Weights of a small transformer language model.
Size: 16 layers, width 512, 8 heads of 64, MLP 2048 GELU, vocabulary 42661, 94.2M parameters.
Architecture: LayerNorm before each block, rotary positions, biases, untied embeddings.
MLP neurons of a small language model. Each row is named by its layer, matrix (down: output weights) and neuron, and shows model dimensions 234-329. Each number is 128 + 32 x the weight over its row's rms, rounded and kept within 0 to 255. Numbers have three digits each.
A block is one neuron, or neurons of one layer that tend to fire together. After each block is what it responds to, as a language model described it from the Wikipedia text at the highest values.

L5.down582:141120123121132158147101063110123124102143073170093130148149141060153166122091144096150113113130155116179132142143081073098166142086151220084140106171136142171134148113096114207140173136109145214135143094167134153092153159119138099144074090121132127147074133125155140100184130085167120142
L5.down621:179074151129086118132136125143101144129077072202095117073126115133126142146095081135146163118074138126103128097155073140143118144167135107105153135113135158153152160163062118070147105165097193103181115081124118126169154110086104068075106171115094109094123166168171172126147166164152116151
L5.down905:126157135119124150144100138152136135169206111128074150084105158128130136124122104143158129111169122129076120110136106154164125125117115153063110157115154102066166108069144150105122183127167154143100085143131117120155182143152125145116133100182124181127146097136173127132080066147094116154
L5.down1615:115152137146128178133141145049089143100156115098127162096099118142146073081129159090088119143114095183193138087101090086108097144119127187138143161126166093163062102178052041139143143079126150113164121111106144086093132191128182119120126074109065136124162125116103176103124099159147097161
Description: Range connectors

L9.down1828:126132118118096122111119138124159157125123137111122137142155125125124128099104153168136139120132100136142141129123108081145098083122150109107131055136148132151117111113255129144094134093150144136094147112136134115118168094131144123137148110104143144105115118106119091116112123227157145149
Description: Sentence and item ends

L5.down799:083095142090094163144158080142157096130151141132097172115079120113009113108098160134114159156123178164108144082154216150106188161166089135151035120122112104117137164137100149088125142167122132214132149172145087133140165147137157088118151051157154119113139091128160074100165110137152134180
L5.down824:132090129157125153071157087091084143176140064153121072163145120122100095109121160117095080065173134169167136195136129109128084056119166133142127179140120129115162131130088088150178121131122086133090118117113191061082165134178119104099197168061134116078150135110106099179160128185170103125
L5.down1278:118153169141105116132113181081124159081058085180105108084127111093130138135127105118156111098148136170142139144186143127172175155158117118153102168110092122101121138110171096098119166152139181125096100148096077131130169178127105107116169099176101102140112084170073131104101130080146086153
L5.down1491:063090130125119098099120139151178136078149094133099110102140076098100056132173183121185137090102106139137144108090141172103108156136151184112137126130154134131120111134135102101058147201132123138123107156101084137101157076157190121125159131164142111122163079148162101154166140135082135179
Description: Surname final pieces

L9.down1506:106147101119124169128093138124160106162163128154082079066145124129093138172138180190167139147133059120088081145153180125120095101075129101112099120083116129136183105082136165155149176096126089113162175149155108141137172136127161178114137057188066094126170119123143118120133083126177119105
Description: Range connectors between values

L5.down475:122117117095134066133060136161123188106172135140086080181129106176079145110171125104132134120096151169098110118069140111091162101111157125139146120171129145088115108103200148133111159165122153134136078121144086133120079158176192081147164106115169148161119120100124041173088122131115103118
L5.down1263:139128169137126104121090132159167138132155124110179110112171122142111105176169097156150091138167121146140150130100091070080205041111141108096116138139147120174177167086167153148134133135153157121179182087064107109147170128106133129208154083080143106123104119182099174148147124118103176168
L5.down1416:164148149159062111124096104162111132152120117103107171065110049116125111120107151133144113117114122099081155169133130156100153166135166098069074086185126126092146152083157165071102135121155092145149090166109110130136108111075130077153178128155152158155128148137149169124079107040132165110
L5.down1606:112134154124127126121096129143174146149131095139092101119194143173096133135116143106100099130107179139119166117091076101151164119140143100098093063129128147125094100094199146180119104134088143055184144134146132151094113114137131136121135111202119116079065129119131147204148076122127101139
Description: Sentence ends and quantifiers

L9.down1897:087102137141150160151145147119145076138122195111076133162156162129131157132112131148124132070098093156109176156152157151120119127169115104122101124114124157122108174128076137149160098149135103114121121183122128164112173110166163144123149092090132125148095087136171100137088119164102150162
Description: Pair and range connectors

L5.down314:131101107122149104096098153142120161094159160159176112132089146090138079116127116087150145131118109137073176111177096143086107127134157117153118146160126098158133113118096137180112165122203045128097169120119107132099164140149159121138137087102123090115116143138202121107126146170115136145
L5.down881:121098137130149071111122086097117159129154107096135134145084103082084164102186137158131154089121137106140126151079169141100168095124113117114126169206179112142133158181130163140133140070130144142182133118181153132058094040155112088067128146174121206168155136159065136154121111125130146126
L5.down1043:171108072132156079107135151139155144131145122132127168165180104099186111151154094138142071104098128131156146146130142174141161135149106165103155148130164158069138156171087133081151121161181169095118106059131117171121135127094162169120147143224092186109131150128099150173103200142194080199
L5.down1569:189086137113133071171112162152117087121203140127152100215114079056149131132155130111153057141107124122132168132177109100118125155124077154082110157174182109138157158135146144179162127155189099137159137123173180096146199113183133173134179145135123134093102099138195135117117140151158101134
Description: Passive past participles

L9.down1821:097240081152120117130114171109172116110122155092104148091084177117110096159187132128119142111059156132088124162076112094121138102167148186118120154155065129137141096148119093143127140123151126098105171046168165153126188063166120150110100114147140071095106091131074078127098155127123182123
Description: Descriptive indefinite article

L6.down553:173133121138137112092126120050129132114156080121155125101076110157115114109132111071143172076153105165139138114126120101075097126109133182124151131121145115188091127142065111105089108115146173070141110106159130124130152132145163159160073112113065142118172111111116111097120125143179103179
L6.down941:088098139128170150075083084108072205180115125119117125073117110109108150131108064077182102145093046089112153114123142157105175116105124130153077100176121207134167116114086099091031162099145155138136139108150117121056114130088162077120068141166104091103118154144135157122153155126104093154
L6.down1666:123160093176147117069107077125089210096113125159084110143131085141089142132150107132161133096084138117155129122156137142120111144133131118113056094127128164155105126147146145172098135151141130125191111072100138111105172120132158137131132171152119103159158150106124175148152162138166094122
L6.down1708:099109122138106082071113084104083143138134204141165115103139122138135143093148158146117134080130075099114133123064188164077152094110097155119096073150154170103082166151085111180210097090127158068161062110147071102111104126150135106109147117223161140155100111128075139117069111147128077153
Description: Table number cells

L5.down215:110097152116143122171135139139123094099112148075157090120180132142172123129193120170124094140148139130132131160157084092150114156175134119155129194134138142146110149175187145128098107106149119136112121078158137147151131139093136142049126094142122153076158205193099124152122137153094145174
L5.down560:161138108132108128134180152160079144141111143152098090175150192098118126109155064095123138216125134114160143129147137144159162171107136121091168150092132178110120065126167117091173107145140071040137115112103115099159135109179171162142107146102072181160081147099129064107115105137160116064
L5.down729:148050182119110092109154110140046122095127143171149120141107125118064124169137122127167114156144083103044108177141137169173075135124147135108129159108123135160086131158145077180154084167088125086162069152122143154148133147152199054156120135157125091056116102163077105130098121202214101128
L5.down1707:159096153154161147126124187155140150101103135047143114104119147159101167107139168120125082143157116133140099210172093141208166109095139119116145142134115128076109134156062164131107114095193141174071119140110088183104130144167107110143106080100167133124049177132115136141116205122171160124
Description: End of proper names

L5.down760:090103120133048159162087109075178093113119103134110132174136128165146131120161124068141082122100130133083108105064122142045075157118179092128137086130164127108114142129113168077132128168147148157156156165119139156152206183183147174116096063105188110141112099083116095204123110144075098097
L5.down1017:127118154097118101121142165086106120106145138170130063133160107114101139105108171106109170044182093144142115141078111129093109116129143131167109220044121141150159099130089135172054126058149129144161142133106117135117163080162165129023116100165177105108082192168092117174150064167122175129
L5.down1147:131091156147093126120143108155153109167107130118127152099098102145127111182163126136111128136115138068175120146145097086124090154120128081161138114159163188099124143151158140099155156141051113124146090094072130149082144116126138165127229103097056121067150201151109106195128117179066076117
L5.down1687:124139162146173099115103072090111149119134112148150126113117208183126156127049146045127173151146118110109151105097125161142155133079098177133195130124119150082124148127025196137093146166127132153144155145092110143136143132126114067121137160082093133115142126120157121120134134169120135142
Description: Unit after numbers

L6.down19:148226065064173113120119194139132099178118103113151153127135138076055083036163078179204101158098143148130153105123097146196083146139119093100118150162110103099089109071111084109146173110105149103100145165089148115113139120156136102160102055103099151076096109136042129131139068139123167142
L6.down967:157106123141115078186090208094080121132103130133129129102132114097083130122145086153091183094139149119100176129129137115119153130145095123089170125160158140159112099134143118132095150098127126130142121062093166132138103124070159164152125121118087113120122102148132087088147151130157103101
L6.down1420:124119113110091160207092163140103117122137137134103125113145138116080159122184113151172183117075113101149175101154213102141096104178146167151090100110098098143096077136081138077156123087125109143091088148137149066203114103130111123099043097097124112112073115159182091122113038137159105151
L6.down1718:124151139123144132149153147170176130070167106102180116140103153106158052103136092139117106143122113079131126119101150069096117092141080130165117159100127110113096160125109110133128108077059116152166160124174165090091127066151094092129070124189123107111138103140162120132141097131102126172
Description: Units after numbers

L5.down1387:109100143156193087065140056098126165153087136131166174171097128152097117140115065167126116112107094107068152193086106190126100128169131131071159098077182146079160123175147112132125109141128167095152110145149116115046098115112172181096139161131099116113120090086109135186121115157099167156
L5.down1408:106087125109150181091087097104101147120093115094160102152141104147150084134166195154133157160105149125123137141110131174071149131052181139163104066110117083129130069114082118099100147158133185172069131133120147137090115143140099143128122074079036113131098153145076156113128156107188090137
L5.down1515:159121156127155037098136084070120168133124161052099160120153115135123129205138134101059100110118114116081172154149125120087122127134213133123122116128154055125137155108074090140100092120089209094127135105124087105107113111081125123117124132115105132124139134135060162181143168191116127080
L5.down1893:157160060111112170166105112123146155123183099101157170129138097116126134139047152160095137093124183102165111139102151123141148128135128106122092096159124127059091125099056233097124153059115057120115060111093143095170107165149106114159123149135159176186161104137162117142163119155148078154
Description: Inside proper-name titles

L6.down968:131167145131150108107113150135167145139152139090119142180068079145109154112064125110181122097134098128140124160137114112096185131172142133120190128093123167076129099195021160132176126123151112135137163143108173189094143124095155135111121142120107154178166130076144135078119144086085117153
L6.down1555:136126134104122199127098098163167108113139145195146116103190114116155098098130130143141137151087081103137096117122104139114096147121157127153125066103143053160131143076096080094059172156103126187156196165111114127125139130118099092139127154090090149157103126141136145094103117157144150123
L6.down1784:105116188126139153120123105099108093097083182139113162165140097109138081129155179186071117136092111114110187089147092128145102134148144142133151166146090160095125113138111133135160174115140127162088088076140102105103131145085109095107078098045143212109208136160190060137109118173164127127
L6.down1965:186106127124200189123126157125087108153117181190071126097137115128099103080098055071149157162157136096068136162122159167111077112034180120157099146118098122140131089123115110161098106145184139175149124118101087088178106101138085166171082103138165190116148114166190093139133152167156122094
Description: Inside chart and award names

L6.down662:135111135158158138216129126115062129159130162159121139182135095151093092150142152102131111090170092113137110110127150092117078178110157128116177067056080157097065168175138152100113090104140105105168118125155088089125104132063113118128170158136165144127136073122116147138078130134107135132
L6.down1051:147082094101118153152113109135098160130139097116136101159106110133195156107118139120165114145079148107127108192080139143161162182157136096227151097167162147099150155117040176104094075097110121192129136121085142178080142108085075102114122099132135116110131156138178092145156133134097112075
L6.down1358:114105129122154125071160164126201145145086099154090104106103118108087146188094144063189099146113086154083171145103207126068180078122144155128044088176087148112154120091130129094115162180094193155122165082161146096132132161128177151124127084141144076113116128161177035118212147127141093104
L6.down1646:159068167071078129062113117105139102149138139128123065107067108143095171119145107171098146183122142145078112092128189140133179163121131101114124123093128137101155128145100195103118163154051199133110146124122056164155110121155166104098128105147070043162106126162138102098147095153221148097
Description: End of person names

L9.down2030:114079114098158125105117083159097115144096088148165094181171131190128115105164180127119167188067140154243124103190102120110104087101118111139121101084155123119110147152037165096182083099095124153151176156138160114104154102176100072063162146096152188132110139122124121159154143145173092093
Description: Number continuations, "of" links

L6.down426:155155106184176098166106088060145090127131112110123093049160077126180158097166120114133106108140139091130098116141164118132139090156125150117196149147076139140112145117117160171158078143125155151115100071121115119097117134118136128122078148167074180133189128098133159141083151117102198128
L6.down1463:139123164129147121151164112183091060096162113112124129128138124161148169143179190122052129145111142133117061123092103128069086093131098077128154054117111115149091079125086140151115167063117061125109136147155142090158085109151164165140181152112142054146168183086135139143099136121073156124
L6.down1703:109157168108102183136133111138147148148147127130127153081145076078141108159153085169117084057112130135122141123154124214120151172083113134072148124161098075093163142129125155080102156101112132131148123121145151135130116126170170170189139051155164121130117138111150114102171150122172102149
L6.down2006:148126080130091153094119083093132180138126105150117138124166062126093061176137128116143179118117105141114183181108104152130135147126150151112159134075154132093129082115179107171093140188157158076112161091139073120121160137187159111159167162168057140138147151169090100078093172087156078149
Description: Predicate noun-phrase start

L6.down325:116086153142087105100120101156139069120133180083098140193110183080122126120102154129218157173141133168136107128131158136162111091137172105125116157149107147147015141114114154118096108089121130100114134111200079129149114095114097128170097142096142149080126128115128087094120097153188200136
L6.down747:148122136133073120170142133140212134126123074116102119140154102125115115090103149094155103119156121121144116141113159098118131150117071145215100183127182160074118151096118130142126130130101117112176090082178137073138141073062083084165152108088149178113092114124114137121101048057159122133
L6.down1263:173123205097143168135107106103095114153097139154110058131120155120074158111128128099190158157120111067153132075136183127103133135073152156118087096105183167122139204140074124076097138132064118164105086184144064153132112111180107112111112150117153066155080089114143135180124144143184034126
L6.down2029:153138135173110158166129172125134122165108148157075125123076111074120118135141107111150046110121091125089127135102141150203097168152158101056131156140104124082159183134197160127111159154161102069135093103154055105105135136120138160140110118140133117150118136124053124124092142168090155156
Description: Range connective words